Weights of a small GPT-style language model, trained from scratch on English Wikipedia.
Size: 10 layers, width 256, 8 heads of 32, MLP 512 tanh GELU, vocabulary 8192.
Training: a variant of Adam for these matrices, 499M tokens, 15267 steps.
MLP neurons of a small language model. Each row is named by its layer, matrix (up: input weights) and neuron, and shows model dimensions 144-239. Each number is 500 + 40 x the weight over its row's rms, rounded and kept within 0 to 999. Numbers have three digits each.
A block is one neuron, or neurons of one layer that tend to fire together. After each block is what it responds to, as a language model described it from the Wikipedia text at the highest values.

L6.up53:627585475567528490488518515506525448505515532505568601548407477478486533492516517561514502530503468559494521515497416563477590468523557524532497516496484496473473481543463450525473532532483482503567491633554544534502519459523477457492516448520467532526516562544484448473530535568431426468
L6.up71:481490418507522489483455610473474508459498527534512463620464447479436440519437519545494530530468505582522467544446525535440552488575500457514471533526441471462543523556451487458538495577526543490592508534530511550479514425538529435435508516489474536510480483531462524427451557466491492420
L6.up128:543436464493519506467504560500519502488478483473540459499462563478568454546563476481485524512470540603510446447477462425491559467492506480509511548539448443493487505455433446480494564531479557520534419528462529509510600531518436525425473453509458528512474435532483478459399565599451446472
L6.up165:521478453467435517483545517493494516502490530504471518551502575576487521439481460543520500565508494591517502452406471410483471524470543497474501496514482489546521513547466521505460402495462463502520485552466483540433500458484454484583449518556439513523479436579454513469480579525492545529
L6.up323:519522408542537511467519592483492523553485432530479509523491442467499512483539503513476599515517463495553505513453461519435517535539509483482459510440464516455548502549446441455466499611494595486505513487468546495500608449494455391454525521537502556547473535485499503491465478556543499432
L6.up401:565498470477482498460576558406498466422474491518560533537500531471505499517490547540429530527516414505460555455485419457506461494545491476554507584476498511518463436531469518503526488582545441513481489575492390485528481490570510478541481503510472518514502474515539482459513496589468410525
L6.up433:482498452463518489598455555525550492474528539493528472458502431560442478576439544445459605493494535547554482511470482428507498536536467402498503493478491410492526519502420505470539469535503446432585550524586496556484523533506513480517477475489474498506502539550509476460506548481550450494
L6.up487:527507439527502527552506522511440515484515479533518549508492455568520482596546537477513531574592489499502444543528485465473429558541490442438512541498502451484493515552486539482471459521528515531526482497545468479493497510501485449524460497478482510504438537558528449468466546521554480426
Responds to: Descriptive word endings for people

L6.up88:425461497564505506522427492487482468495508545499494513470418507464437550462496511520505461514472481503504515463523542544472528494515546492545469569523544523561519506506481513474481506516472536416488514489487560481514466492525557495520481476573496468556529477539522498559478563500548513444
L6.up226:486435495522537489526431500482553449511483513467492523456516501605527496520521501516509440526568511429541503560578528537443500540495506482508495526533447427525451457491464532512503477507520448458446484491467481472517463490523468466513441494557491517559469500565450508502473499481589468447
L6.up424:486454443514531498431445527472466525503512517485517491537453442599411491479528515449459507506535524514489460453452513451420535531500463446537475545503459483474498491468401507533514467552530425408538582540440545439473576459596510465491494552533474573539530473531503464452486561518576474458
L6.up458:454428483560528519504510521439463517462482395508512432524479456477542499513498529472469497458503475483503508512419464490487460431507511458511492578416551488499527502472565443569494496487569452542434586513415510440410508481531507460532502506456530585534505519455438513486502459471521495504
L6.up494:588560502524439503536497575390477551527541524529465458542509493539504442519544531419419480557569529586512486532511477457521477514532554481413455518483543464533512441538583533466498426502548515530462506498491492476509485496519543541562463567491478483527435471549498475475531523464497547473
L6.up503:505414482501510457463555572402517538463540491532498536552506464462546512527487556424526480508545550468560453560539468430550508462573490515493479589492513554529525508519500421505486487487548500497539463582514574449507482501514569434601500505479462570525563535546545508417527566511530414441
L6.up506:522468466463500460530495553426511453402502463484501481511460526462531479518509569512460446484434560539511521602467516517518500543498458452520471593546452462460498471502496479415490476509486507500511545487490465518458489581545506495480512444504477506536522524490477439463525505555581501512
L6.up511:432440466527524493488471576458486524492549494488507509471530455534478476561483512511477502515528535448539464602550537470487482507517477475507474595530495518570528535505423488429489496494510510506550505524475591420519522487532581499562468562499516544532498518540534528450483537448582461474
Responds to: Person first-name completion

L2.up16:503487409594575543576486555541515509490512546505433553478488489551509463444524467454506452546544574547499533490533493474509557470534567467525544515525541441520509527469488528479523452526471470590523504456589482494490469491490598507560487471508508468529481492570540554477450463530504497521
L2.up58:476520506569474442504554517499468534477467486483479527500501464490560485505489510479439533554464569490510453506485538456503543499505567478515549514540467492556546481460490562494526482523522513528529563479467441352483550505506541521578498531535488534521441511486510478504485484435519414557
L2.up69:499552534504528538518489510448536511515541502549523483437508479554531484520567555504454536438460473492482474422560527467514581499527547450560521534473475492526465492498466538428524530513486490536560434527553511533538526444467439570502475539447480448528504476506434537534433567498513421399
L2.up85:511489380539519459567575504544486473483524428496471543551507513592560514491466563506463472542457524459485449508488462423451477592551520501508551439458529487498496524481459511537520503519500532473588607450517450531488474506512472437528467483493458517519477498517518398526548490445540479499
L2.up128:563482503467451457476469527479546419525510420482501516557543540462504473469519517454527543547566528468473495578472543400479515429515523500540491492575486450537524593480485434443454498468574532561470513500485462513564442502487482514551489477588470503529524457517525412579541512452522537554
L2.up267:541524507604465471501551482522509498521540552573500476569525530587456426492491450581541562536534512491496454441460505409486491445499585477461497509532526463486488493457560487486455514531503473536523558563530520499590540530540490519564477444527462508532447541537542493521459512455496475477
L2.up315:550551418466464484575519502534529548565493449501515495567532384475476431515545468495543472493507489517468462468534503417487526441571523462520458504460570540553542504523473424519548536485537498466504492495522518567519449493505559519539489476505454495533491512531463500510582521521611525524
L2.up339:540442444481478517576553571436509505475502496485550552457488545576607472480522500470522479534540551455500504476524510517500545411494538467489541486517516477556547442574556514542404498477490440548503513499515521440505499515483483528519447424497468526518457458517487610479577539564555539543
Responds to: Determiner before a noun

L3.up243:509444443465507458435497562472438469472518492477497506590513456464408520535498532490461454530480525586509498564487521446490435527510516442481454543448541518490524495518514504487499450543458452499498558563479556469450534506509546515482499552473516553529573539595475449477486537485602504499
Responds to: Name-completing word pieces

L2.up97:529485477412501466468522472449529511504473482475551499514453446555524551463534509426492501575580536451467396519485521438437579576539619488486561519492555484477514440494492436532486456523491555519480569481500519486409543561523506463452499453495473524536490462512474479522493442498511435537
L2.up139:518504452524490477482448460545474478505497541526494447508462466482564480562548463513525472521515529445525441518499471491544492485477498513526497523408503576533545520529471503449494563567459433552551469521500550409521549491567539545459454483498497463531542491472484511481461533431569526462
L2.up219:484475521551495418425450501492466487547474504507505539461525564569511510547551466522494502521509484541541450501526530494468518514551556506501472549484422471519523481482489458469417566478506440523461525514620527449469592502531539481463506481568429510551433481565462516445476545576498479493
L2.up231:491485524516439463516450495563464478461514497452477497483571432514458479521500501331483494569504538523525459524484520453477434491441520421435478540559564474510515489473452386475493501473489476548488472561508522493552473487570444505594470492536478504542592522537532510412599475506498529496
L2.up255:483468496473481477507552490528527545536527534485468440471443562492490472508483525454494460560504473514437403478574454499469491510505530484559514544481484460492480496456502443510472489580581456462515518445540551560492502479468519570529456554456475454524390571522425480502498510496501463426
L2.up305:581542530435529510530500497575447499568520510537530468538470555509537520503534465476555501578518504484537475534482532460485531472448505536487567497517517441565601499524547379487464550443501540565464575496494496394516562471493481501504466506452485487561499534495435501477495500539516503474
L2.up331:500517459478418438558516520527552517519481518456485467513505515495449451543530478451555534536566465492498419534471468539488367527503490449526552490543468537499485527497465456489479497513518467514541584512516482492494487494556485461484498462523494517534427497513562501446533525482484491462
L2.up406:471490422510479491474463567415435457514467473476495471579465508504474527450546474470558522546542530533529431519434454493507537477562593482461463521478470550498514562514533512445446482447551512506516558512496503432524492532535431461506451519489494492519502503505472505481495466477490470502
Responds to: Second piece after capital

L3.up461:501572448572469456503465528479455584466512563533589546518510455518540466571533527430499487433574521537511439522482485466516516573487449480471470523523543502449490435488571581499518505481486451557495509495539496444443416530567520494534504542490424513488434507536499486456511552491553499528
Responds to: Adjective/adverb word endings

L6.up11:605432519545511441510482514489511472511548562503437516518397487560425471503512497495538500495517472559502509526563453435478577539558535421530428538471508511504490496471503562484424459504517516516488485528585542485561479513569532445570523410511512501498447500620505526495520448482524424493
L6.up65:494543492520500439547429493529485517548568514541574470514470496543555481499489451434528503512526480550539492517449495493559547533499514472464537574592525487461546549508508469464453488459529473554535596503510468522538445515512502478563497462554455505520507511488468488496557553489530553464
L6.up221:495569503526506544515574484547469545450490432419487535519526434545492492526470467465582535446516560444502437577498481483492445499506586514511540505495545552518494498506511473451438435505462436534505506528541496441462444500539480538467451458529538471509460468498419518480469456436502534486
L6.up228:530520554491491579502523471590539494459509506455487490527532525437483491474478532526488465573489485552454534519475477532512579453540587491470521523485519469507494464558568538559512454542489488525533529649508555565475474477468443504506494508443475508521493482572536492482505530515500481452
L6.up292:563540492585484463535438537539529570539560462481492572540500553481570437472501429442455453568504579541534513532500528488509533546494549480528508556542491505452551540524521488501483556431417503528526513443517499465612467479504508521564482482506475495514482519567484543420582511543477511497
L6.up316:486462463536506559505539486483544504505460466534504560494513502520557511557448478568469496489472530508492474466562527518439528485513475488440483515529471512462528507572458514476547517497541522527523424526541467458486563483481460502529470525467482474540525573524517426540459483490474465399
L6.up368:564457477551523495563553491503495506464466408454498593579477434486489456549484565560494476587528521467511471567479557500496545543629588467557522529518477474495514493505526419495526472512453479566479447522534439512526523494563461514549507466539483507510582453518469491420461466466537466500
L6.up391:489510480485464449517574554576529460504502549430420602534450545473483463475414494412440489512469540516443496482541446437497514451505588523522560506502462488519551445438571479493501567498436474479505492600531473513499529498516522472537524515499417569529431553512471514445427464478501525481
Responds to: Number words before nouns